Weights of a small GPT-style language model, trained from scratch on English Wikipedia: 6 heads of 96 (3 for keys and values), MLP 1536 SwiGLU.
MLP neurons of a small language model. Each row is named by its layer, matrix (gate and up: input weights; down: output weights) and neuron, and shows model dimensions 192-383. Each number is 128 + 24 x the weight over its row's rms, rounded and kept within 0 to 255. Numbers have three digits each. A neuron's up and down rows have the sign that makes its largest values positive.
A block is one neuron, or neurons of one layer that tend to fire together. Before each block is what it responds to, as a language model described it from the Wikipedia text at the highest values.

Mostly the line break right after a new article's "= Title =" heading that follows infobox lists, plus the "(" in headings like "Steve Hardy (General Hospital)"; weaker on infobox values and table numbers.
L4.gate29:150131150104145140076195134180090096152140124128093150128121111122105143158161080162125117126149101114124075113088134107149182094089136146113112112134126111108154107147137073170125103133158118128086139179086135119127161150137140116156138139168139187167153138132155152096097117123140112120119107126131126119138178125145093095148084122132177131118153136110112145125120098174151109162115137124124146119172121143167163109124124115140152176128146145156126142103127159115121155108128128133174172136124139111130115094113183136127130152138089120142111124139117078120121086143098153099
L4.up29:114132108109158113126142163153114128141132109122159123092113118129121169094090073150142102113133189106140118164150086146113087065101149120146122150124115182090101152121114159093113132153112146130141147102119107154138145128131123080172132136109154143093119110154049148104152137158138141130081155160124099124158117133124048122137125123102109131111096112121129129099122155147100116099083157159129171177132133113106174112129138175114152101134124120114164136081107120091140124165136112128139071168163124131144123130064129092115127144081093158150144127133119138184129094164108165124
L4.down29:107106090169112153146139147102126137136115106142112127135143117120094167147133103095116066118154121137132098150113100150135102115108151136103109116148133140089141141072053113117104054178153138105127150123166136096114150112114150089137102137119124139113129114150112144131129152089123112103138109134175145128126142162139098121126113121127146157118169130152124147129133107116145120127163147139099137097134114092119131122146149156133089122127088114180132115094103150115128163137122144117130146153130121121098129151182133089094107132130140108188174061119121140117134116131097154132
L4.gate346:155124131097147176160175154157149131121122115136172090177158118152102122167103077119099162132183094085109122129096136155118106122143140151112090115131129125149125111133107093069077113137090113119140118121160137115152102177068125098119130132149126139106140143113132105134129105104168144108167125111145163138126156162108146148140115104103137125135101135092137100139127078171126143114120158157140099126196094123172180123153134153103116148102165166110140173136151142147119102137136119144155099117091117099113133105105134100139134105137136095137114102161078130107082147160120104117
L4.up346:156127126138151135125155113146138091140123132134146154138114148146121138148140113149089123144128119122111090142126131141111119091163127122158164148103111133146082116122114136156125121111089117114132136126120065180136141108118154140089134113098122104160071117149145111115136174130116148157134110121140147115136165092147136163103104126107124151148059141101105072074132135173125150131100123117093138138171105132136099130093149103145140108147098167099136155179117122113117141102141167116157101122082153139063148166144138130093106138158132159133151142117122183166096142128121149131
L4.down346:082087138123162148139163147140128125130136137133119126127133105142146082095161136139131129145138140103119110118144148114165111106104155158126139140130167077105102133112118161113122127130175147143106160103143162087130121146124080111106121141075108140176140106178135107178095108109169138131111129152149140100078103171126118121138136147107124132126152139131149147161143104144171125162109134149133099162148156080151127131152143132158121142086110155119115143145087128144116123129134091162077104137146115169129130105135138056187120128154157099143124096128129107187142136135137138117
L4.gate656:113136158097148124114127111081133118129141139130118137041131123103081155087102107122129079139140129114134122108121104088125136150117112129119117177125103103149157101119068157161148148114097148146094110077094126130126178114124154136104119146136076106124113078124149158157122104178119138121100137125114170131150113126114126145129111139119129146152105103114116147120108153117139107122152143147157181091111154109113139150093151132129101068138131120106092128143138116106146080119123126119082145136101133135105101134135099132103102160161098137128078096132159148141139129121169116137
L4.up656:107145098146106139109111154126124127088139151123132109140139092111125135089103134075109146090129118148086141123131153113125125117122151100115123124148102089101128075144132124160114093114092144141115115144112098114161085131162146154113123156163145132144140125130130141140144125128141128123139150146101135130133109083147131120144105159171155146128116143112117171137147120164113083141126121174142185107140095131112174113097139151109106127116146115107129159132112131139126130156135146117140094141174113093140097146112135149123125165165160089107137113088154182164196158133134083121
L4.down656:122150108140169146156111094122108160093163110145149133131112107200144115134131124114135135154091119135142129141157060081103128095114076087122128135137135165138197165162161126129090124127130104145101096131133112125161118148144069129135120142148157126131157132141115134161128094155119118136114155154126100145081143117136129106110144116147136120121153137065157111134125137131107135095110092143147159122151131130140118101115114118186123146115126141143098106120140114075153093135101123149135146140101154114100145117165128166138129085106097116138120138121117124095127129144114140145
L4.gate1154:100142150094142160132170117100154165127127108095118142126114140128109143071145116109091136145117104111115120155119107097153152080127057121121119155146141105146153123094103113107130100140089103090153131118137133130119151131118125139166107105149106137104172088152142147110153103161123124108065109081131139178134119101146096122108108105154142135137089100145104127113154121115117142123118173141135179130112104103153148153114087181119130108148140107113098104149150111187088102143146131116071162090119051096071133149120130119128168132085134118127120094137160170130114114133138137142
L4.up1154:133121126103068124182153117113137160103153086104120111127152136114105155120099118086128100168145085130130147117130087118113100106139075110166122162107144148137135120098135125139137130192111113088132119109108107127133150171151127122117148118144118156111138098142131204115126071138106117128059096124124114162157171119147144138120132115122141143099128091122095124105134128125120093143128113159158149162124117141134109130144167144096114133158146072140114124103112115164129095099112167165119148152158099071085139098109125099123146084097139162110091141125122116095139109134135115120
L4.down1154:152126135111096106107136200170129144148128097139150119105119140117153118162141078116109137124125121133158080144122144130174112128137169141143138137119124138156115152136134075110164114170134163109087114114120126100142146106088130119122154133137101108137094132118119095068110136108157150175122117146092110111116116158132117142167144113149134126123128164127124141141144128111173138130125134155111140143103113153144109145095167115088143139124163098132133112108107165156138117154140097154133114157145127089141121080113116068109128148106108131142099156134133135115142121153114138154

Apostrophes after nouns, mostly possessive before "s" (game's, band's, alcohol's), plus opening quote marks and brackets before quoted names or phrases ('Modern' mode, "Super CQC-7").
L2.gate109:096119132124124075131092131133198163153128133142146103114081181190127131104135132120140140141151208133110133112098119158141135113139158086162144131161129113112099153125109180111151171124092097130137125141111108126090172126131152140101057155145095181097097098101111152133143132128135178104153119106133134145116117120142075118136143126130144131115099147122135105159090110129133179085073126103115130111142127125099138117115121150145118091121109125151128114114140159169129131137102122138083119134115138147159102128107133122100113111129138102120116151164122175087145088094115134138
L2.up109:111105116100138083161102106095077115146127103134133147110137086190133127115127183126134115185125111143136129147140121128148167123115133130172101108086118118138162153107156111109156106127140173134166133155123131091110096115118119158128125135130131096127100125165134070124158165143064129119141123123096141132109113147138120153104128119134175098176145155149102129110114192121131105145165146117124105134102156141126153147157104135137136157125186119135107136145109097145123120114106093094149154149093125133150176134132169142181159088133155114145096114164127089155132157139120154114
L2.down109:115099106115128165101103145145140150142077125122116116115099172164136100130140093122129090117111146115123078135154152100141118119103118111151147103121140174118143130126102187135113152106093135169109121126115164120172131179158099098135149167125132167150102112135124101096130117146124107093148128123101128107159103121137174106123132126110145076105125108119153123131146184123132079155148087074167148108111128143107110121149092164117101114121104133092122130149130156150097134121093157090116090145130150105122102091098103123142134142136115110151143095105147149126105146140079120120
L2.gate592:115098131093115168132182108116106104121145154119137122149102093140129138126070131111105109158123142117087174175141142112133119142107155170149156137106099139109112131119119148135146140118169097128147115084121111067108131126126134128090181105089162130151089109130117106129067117084164101142110101151109126096147114128123101134166142111117161135121101157105098089129150096113164112129123107132116141098163122134132124148100163163107099127146129089108132126092095147174127095146149135141107177182106125144164114158119103141155073145102118104084147087125097158126100162123134097127
L2.up592:135123106085120145092096096132075177090127154161153144097088111117101110126121151119097105123120130146139106145148121111134132122127135115122165126116093148104149112131149148121158111103150154131109115115089147120149108089137129089115148131107130125136100093089166095135114105106114152155135139154086152101107133101100111136083101166077152147143165157092164121133126106130155111165076125124126116144135112127108137141131162152117101158134156135100107099118132120137154118113155084151101113132156110152142130114115131163123099151121141109118147149124121163092116166107128121149
L2.down592:124133135121078088117123139119151116157083103119097162138093153164102141102124127111151151143159149079134155144131116112122129124108116162152084149187135148116109139110123096092139113113148161127159138128138113126152118138155105106113125156119079079088107086143112135094166155137091123143134091118176118132113125139128136125094124084143117115144131110176145129090134112132103118096114115170086138112175115109105097155093098155148124084170158111095139154129185170119129147125106108139144130116127186129135108109184118159145125127141117101146114155169157129129157134107157097100
L2.gate1409:121154086132140101127140131127113124092164151134119112123146120100122125184138117172146121139099148133139080109126131067163119139121167152151131149128152130131123116192069144144118120110144112108145098148139133103133140125143149118097126134142149137131145152090119126156124119171145118141099130180147127076123136140150112155167134120107175152108124120110142124106096111118151117132107108145121124105178152154120149126084120138131133202108148134105122097130117115097150107113089144157133112126146093161105103124146139166119091122138110136142150111104116135107151090107105167135
L2.up1409:106145076149128121132144122156136131107125122143148130120141123093098082132122133193154112102079142148132111137137131098126110162159143164120133165132139128142124127184078156114169122130140096112135111145158117127134089130124144117109147129152145142123139149104104094155156148153107115088133139162135129094097140080173130158188128144101147139084112116112101127096109094119157139114110096171136103143180153139118156114075118140107152160111140143086121102103108108131177101110096130157122074119160095146132103115159173152116112142111122100122149120068118126126126118092117143156
L2.down1409:077108076126163187128166118116154140142154165120126138107130098136123089127110120146121148121112138136120080116104112147087117182143149150164140160150127148138128155109123148161182131186120139128143085115117105105116060117105146109097157098123145122116108112110125122142148158142099158087129122118150168139073131143158140177106123123145168151128123108106127090119117064128091151111165126144157133126154139135055119127143110143147166107145157094099150122113171121167166121081115112158150127083143138096132084143140122158111090132131117066114149149117127137178125128154109137127
L2.gate1533:127136104123102160116155090137105127113126134092166112141137137111042125169101178142130125157088153139124130079110102154132155159120124133091092070118148130091152139155103146121153111153148117113141082160101101086126146110138132107079137125163138095136109126165112132125151126070104150130133110107110087109099142138105087126073122157121141168121162102172128139128101100074125150147146048137109111162128152136121125123134130141100093139132113096122145120129159139149160133134131118136144126093157128141118140132101137162144097152141109118137094143122121124143103126140125132089
L2.up1533:164083081144132123111156099132138159108131094125174130103145111147078138207114134127120131118104131156160116132102134117155124172131126122086123101120158117112168159163107127145137100143150091075108109130108127101114126127157168110087122172122150128135122105155111141118123178123129184131133136152121092118104114114101098150120154150127134160108093120167105148111091114086106125108145079151174105128145102127082126134139100131098117128119117124116156132141128160141128124108133094088090094129150153112116116100104131155127153143114121082116165131125108140147137107103159090155
L2.down1533:100127118121149156091143128166112146120108155177115149127151097090146060103100132154115138146087129133083113132112106125086168130116125142181157130096140186083166106102121131177156098140140113121132093089126178110117102112122146117123112100166155127125097137165128175130136163090106117128105123115126126166128163085127111123111147115128146136165123083156108122125105117107082146133153079140124146104113137137114146163165128124116104119138119108106127122155116172153152106087085139172146115129167162145110131129115109109139108148143124109139127140165143160137150115133137133149

Punctuation or words that open an upcoming name, term, translation or quote, e.g. called, named, opening quotes, colons after "Simplified Chinese".
L4.gate244:140149116126145152106136144093177111120141091122064124135139115088138110160118089137114137149118108143141186142119081163101126118132131142164090102082123137086084163082171142170130159107165085121160126077135142115135112114140156098121119123102119161134109111141144111103123134141132131126129133142137107110120162113209112163166127114127111128166106096087115136150166097178099123118093140075160089151149119110129118131108155158140151126121139102124148145156116164145141113141122126118147136115144136109127148102093112107088121132103133117142105129144142152135143074149124117148
L4.up244:090150095109126133111130110114167172088109114125109094111105107089122102132139134161159150115129178090076144122121102113161162111147117128145128126047089152132131120162104184135141114132072110143130096151117157135121112124127155114127105110114117119112120093104106065159150154135152124118116119113111125101108159146160131176124120137116116117165099134096128152177104164149101122100101117104130114107140148126109124139133172098110146138115137126122158103137128107118104116127132122166121101170125114109118114076071148128103144148142143171134125116169119147148097111156122082124
L4.down244:101111121179096159112130104102124100126161130093111121157146150144144145100127145113094142116154147120128121128108110144114152110067137144140132118149134128148190104108162144154131066103118165116110093077106129120158109121095109092118162131113154125112130092093129154145124142140152162101098175144151136172142118111128128157142116101149120093117102150148148132135098129106116151121116125109120093123104159110172146091114151086104119088121133168103079153135115151106154127086127129171142121196114122115099098106092137139116144115160101120074144111161097128167114084118150111138
L4.gate599:107154153099112133105128127143158126106143146109113167122123133161119136123143137126170114106135132135108109117091135135097100155104142126139125140181168125134142150131126163148072102148152107126111072110169076082126138149136129139128105123161130157151131159125142148136157135120109132119075135094153137150114129132092107151138112185135108158139091148150144137120120137153127126095142146113135154098137188140195190142112122064137108107133127084172103118123117107128125123098158117123162160095154125132140071134078170106120133101114119137142128119124121126100133118129165147117
L4.up599:126131154123158132150144120108130160096116113123135148146100112121117130155120152139113123110108126161138135139089158102162109097146131124131147189116168142118097132077075122197109145145140126128135129102146143135106127139146149127122108122121127112173161155174177101121129150139097147119111129151128142129107140130118117142140143157109114195144094086137124118098126114188160198141106161117152164113146144134152108183129141134128125092111126143126094092095159146106131165132165134107122144115168138108091124165116114087110131140155153140169145140149140094133155118102180103141
L4.down599:106146163138144138103132099159109122128140167134130115124156126126125131144143138097141099113126114174057123188138164099109127176141150141093136128100105099135098141175143172152118117095112086105155148120108157089141106133121153140117144108110112125095130126131150129097085145111109126158097134149161098119122146102146114202134110122144097143105108144145111130126105112145155138118110092127120127136146127116126132149140142184133122117125068126150138094159144093144185145104111128147111130136140134155134151098097101159089142100187117170082160120186174145126135136138114145143
L4.gate855:132171168144163117149162104102162181111139108136112134148129121101123164111105150111142100105142153118077175108142128076120174104125144122121127108113155115135136116149185146142113102122112107135124135130136141122092164117118155144134117141109147170133090090149133146119130136112121141113078141120106160114177124062133078167073140175183132144143097086158094120127096090143123097129112155134145127081131131157124150109125119147105101104116126136095155134128127112126113104097106102122064139110075164133135127122155095115108125124084163156145135097120184103098100127122112098123
L4.up855:131097126116167123148150126183133104172166153140111121161100088146098111131140119122124168141133124149128101141094129131106189132132132133133126138117151158139124154120101124114145116153089130162181085135137129117103096126167152129147119139147136140118123120119096147146137095115155123134125144113160130090140122146150142123131095141085062181149090080113122104154144153138111151159156181177107097099126128108107173148137149154127113122072140128131175124113132090145174132167144177134143158117114164148089127103124136122116157138110119073118062137128113114135123161128145105114
L4.down855:105140151104151165140089130131064105121082112143114103110099131108146153139155169141094111154125173114118113158154150105116122115119127120121133095134120138147104108114129142122168130160134157163149113131119140126119111118114154136105113144108132116113108064190139112165129113134136136105143139140120137119114142122139163142137080146119139093095110134160101128083128126126142096125139115154095178121149153143155098067105139095134115156136110086094161164170162142177130093158161120131141118155164131094155122111161128136151166124158092144157183111125097142134153165167161126137
L4.gate1227:107122116118110121119154097125162146109126135148130123094098176167172125149106126051122152098105141129101162153127138090101144130148120085144118132112122104121149147168114145125101104176116113131151117086137155145106133104151175116128140116138128143098133093114122125110136159143136132095103142121120099142136119116130123155152151127151116123137129123126115101138103102171161112112104102128137149117125143087121140127149102173154159106118112101134127141143161151098115108162154147188090128136124108140107117133139135121103150114134142147166158148158122141110126157134113098105
L4.up1227:129115180096139159123123165161138119154106128118110185190125128077138182143116146130152099117159113120107155146145173142156171097113141136107121114122112179077112139068121105102126127096125095171121132139101125110119153138097132131102176140134106125117130155106169100145127119096134118096130190131133144099136144116130088103115127132164107115113105119136069125124165127164131198192078091117166134106160140118114107153135155148150118135124114197156132088097118143124125103129129137103104126129126138111144138132122118154097133093130113148129119158150175123074156085112153128129
L4.down1227:116161125133137144145119121174152131137125142146108128154149091155102121120163118158162138144108130132107125169151085148159099095111120077101121087122122128140135137103113102121136099123124159123178069163107112131127098103124101119123107110157117118109174110145095140023139133120132101128137134112171113109125163144171149142130083151127138126128087101151175079122112115122137108162108145081176132122179148135132107147148111177122105122155132141115142161106154151157140072101131147120138123143152163135118130129174158143160155147102145134125132125155122155098095133104151130169

Line-start "- " bullets and blank-line breaks in infoboxes and tables (Country/Region, Population, Personal details), plus some prepositions before data such as born, of.
L2.gate32:129143110158164122131108069100161132125084096098167143139128122122109108146103111160101105105147110129109155132112099110124136143113139113078110129123125151083116145133112080143111102123100117111104124138153147120121099114112138146173121136127133135097135122114103137093103140125116115167121127128153144155109139130101096124114062159115135128106143097140097129148095108138093105103116114115129163095157136135147155151142152137152117178150144127133120103150109096120133095089104111127087151162141163124103185153127107141147112137124165153156096145129134163117127111147146113133
L2.up32:121130153128082153101121169162122138141137130151104117098141111160166131140109139115139124126110171112163126109128114139134109141144104101124137102137121124157145120056110125123146121170102129110163139138135112142137115119141134130169118150140127092135073096147134178111138155149103122109139118124071126121112146171133145159190133131157168100157152132142186146147162110139101131133147132118099136157139137111093140177170104122136135107137138094103150156132172165118104155143159145107137125126099133086122132153089127089119121105125131155125170130104136120122134087127167111139
L2.down32:096108154150120157131092159151059082113124138131125166112129091099157165122167134106120178137136104148112128121124141125130116122108154139078115120122100145168158115107098141135155104137099096134112132157136140144126168123150093119114145098126173126145086152086122135173114150129148189101134106075149123152133120149137128141091078113098170162126133138092138169117147109130097118119141147160134137118174105168101088129105140125151130097123129110129147107095112123092137131120155143124125139142142126131140105133073108102139109152118167150152149122099102136104155167070155118117
L2.gate598:124115133149144151144129150112095121149140154111146152100112131132115142138157095133148139112178103114118147155131094152156117141135126075132178131133094098146122135111123082091152162139117112137154120101164131132134101160131132122136142107142117106171106129152177114118131134110092152153130095160160095176132108116155194110098151148141128080105140142155138145091102106144152140154109078146113161118162119122166154130142127121121133097116107128115081144171120148144138159171107135152094135128127132107110148137142125169173151094140087154071099090115118118104107110169124138120
L2.up598:135127085142119130110095148146132155160156143156144131132124140097127110150105140140144146127144144092106139144139115148108097097108156121110131137109125111103131179096123128161171117085143122148097128115144139156120142113107146114131110119132128097124140065104119145129085123141116158087052112136139141124089127094091149126104118153111153162107121101158147110108131124125128128104134145150144127098141137105159135150143117109086109094110125154106113102106117160091128130181133142153127125140128119155117182122131126100177164121142150110155163108126127153165132101118142143129
L2.down598:123129108139096107117110158133145115165106154130191113145146124106155079150134098120161157171158119124161176135083117124084100167132125112105137082157122125125096159161118087078088124133179106134102119126122126127146132140121154144163116168110144161156122100182118090069084115149079150123113176151114069114160110132146143148076136131111151097088130120098137140150133184107135115095141138134148152126141076150170112096175132125121137113116102082104094115130143150115090102156166127139131155127138098160137120111138157127136145092123094141139134127094136121133157104145140104126
L2.gate624:097136143100123118133107164090153128141125117126096151118152111127117140100093145106146115116113073142133099123136133118130128090187098121115115154106142176139140129105139075083118189124147157091177103124139127110139114151135126114123121079081121128157131121156123144182118135133116144100147107124179104141081090161059148132126089126171110142179138141080138120102145110126134130109129142130106136123122153144121138177131151129129130143147141121108093136084104170122075091116119169111154123080117121129103123104114102168115135117095120155123058077101153103093162145151134109146
L2.up624:145118134117140116179090134149109144137125166136081158130103104148091089104140128168123148078066154139097117151139141110124130138137136145120143121145122116107159160144153109153162107128144101158153122136131172102136129139128122108134157139100158088098105103118125093087133139131175143130153134111097121155129089131122128180153121135125132125137131139134151144156115141113168163161087145121102101113093138139138148165170111105173141115134170107121146061118127098162112138180126119140090125113134104127155122127115107174141107165142140142137157144138121125140136109113128102145
L2.down624:078121161144133082104113157107165189131129105134095143091112103171105107162100129124139154107136158189095139108141146125106163102125095137121119094129146128130152126123088141132123116144132123142126132142135118153100133143163084134166107175161164141142104140151069135114138124132124178132137120121169127128151131139128119117135157104139159084103129115113107130081112125121140136135109126104131142132137108127121124161116156141135101118156091173064100123132138141129099090137156109144137124142137113129135115113133158132146149160089103154150098168128084086148121128133137098101
L2.gate854:108165146154153135167107126100151102132117107127181115096131169130123143124162137123096109120144113105108107139151118146116097140131116073114083122141102139132122101125154123108117121092146129125146133086153099110068111101079106134105131073093144166109137124116156156135139101100167130094095147135139137147108184154132097119166158130143121118092154162083097172129144163150126129150142139186102135085117134108139101144150106139149096118132166150122150127123125138127168131131139111148126174089119106117098109140136146078134168143111133099103133126122106143112094140135123155122
L2.up854:142112160179109105175158080128109133138097136121163134090133143099155147115112143152117119127122124139148071097123123145122131140118122142194155130102136188083163123116124158073128126110140111142137178128154126105117139146124164126135157121071168099123107156157157143132097129137139094115136131110132112147080122165123178097161153118113134138117118093092141142136120157174126115136172167124109148154097140119117145113126124110151126086122112145087131115094114090110166158118107149157058094147147120107083150116168122140137140130112095147142140112107094148112128164107127144110
L2.down854:113102153104103127125116079136105076137124141099120121074113112128107116134103123117178139136097131133131113124159177121201095072134136121130123153116114111134106154128131147123160106121115145089124132138168104092175108137150121113137175156117100110152130081164115115159085139132089108136119117138150122146145149151163085176135101138130163137117083092114142134118118150132107154081138138143194134150141092122090139121122131153111137151144118076119086122086074099126185142125125143143134131130128141118094126115099125108130148173158134110122111140144099152125148132139140132177

Line breaks and closing marks right after a Wikipedia article or section title (= Supercuts =, ===2024===), plus "is a" in opening definitions.
L3.gate880:140116127099140156139087106112078121117145107082101101190113142165085107128152106137127124132121116125127120134111153128138118170091123140129101154126130168137135117109123160142064155161137127077131112153157118118133113121165138135097136137088181125146133122139130123116117154096142136122120165085163115147203121161121136110129153169137150137141096166135103138103139131150134110122106141113111128129121139105143091126108124138132117139198107157184131071123130158126073154163139117163086123124134103163082142115116138116173128161080136131150153113092146108124127112103111162133
L3.up880:119089115073129110162134143146138134136156105111115082136135103105115138128120176096151159125104118117131156134122140162139131115123132102128109101131114136129181106122143140152151119131104148089102089172110097125085116125172121136153165139139172103120155168078101137132137127107146142154097135113133120091148123171127136136138147133163099141167091147179076154099129166106144158111159152132151097092139125104144120130124166143116130138109117151133090082145079133095108115081080114136147118127175150122080102135140149126119134153103103174120187111118120128150133117145143125112
L3.down880:151137189160144114169161198138090105119106103105146152124111116118114126136152138149098148174097088141098115105132094100067113062113158143103162123121144099091130124162121120116140113121141143134115146114132109128116098140104114163120115113167132131155104142114116117189135162135148132163146113122149126124162162143137121133140106150114110134146147103100134118113132149103166097142164102156137170166120156101134121119134146149116136124133186133140124126109159145158124140099097153104149108156155076134128121138096167112191187122182132142158108157162123146126118118115156137169

Tokens just before a name, title or quoted term begins, such as the blank line after a == heading == or "Species of moth", an opening quote, or "called", "or", "the term".
L3.gate660:145096138125124122147129158125136115160154139117134128154128130132174158150092094120134101154166090099090122135102118135113138111155112097107106104076085157097113109118150146135139164128164162137158105129107160120156104122136159121125101103102091163119105149100106151083128110125162136125104144166125122067146109082156138104141149122121099118128153128106098138101149113143158122085108133107111131103153165124199147139130142139111121121126129138127155147198156144122131129143112136140208160128135159130143064120109134106147130111110140114152139087128147129092109125103120101118
L3.up660:092119112147120137130108148121161103135125119106128114116104148140122131076094119135143179126125149129098152205136144071113162143105133172141146147127132162121102119127087162112126146090085123157116161117122093107072144142141131131129108130102117134145114127135116142111081132079138168097122123125115165096110133094140120134121121139139123155085139096133116149098163122123148098085117099160121183141143153135108180100093147131134108156113115104133127144184120160106169149143133124123120090130104182105122164101101136154158133144138082139148139167124178150113154164114140104112
L3.down660:087151115122089144139140152149110115163112141095155149120082127108135186137138115107107144126157133165122137147123101147075139110116151145201113136148117157128118124162103145118170124122102131146110119094105114094099081104150096116151180122144090125140145140145090088154144146092151131110115091166137133146171181164163141152099143157084155155113112156089101079121176156125119162121126098169145188141121128163173141097119155101175153103118112137111185162133121102115139165120135133105123131193114166135104168125133128145106095152121155138156123164106141145185124145110142131107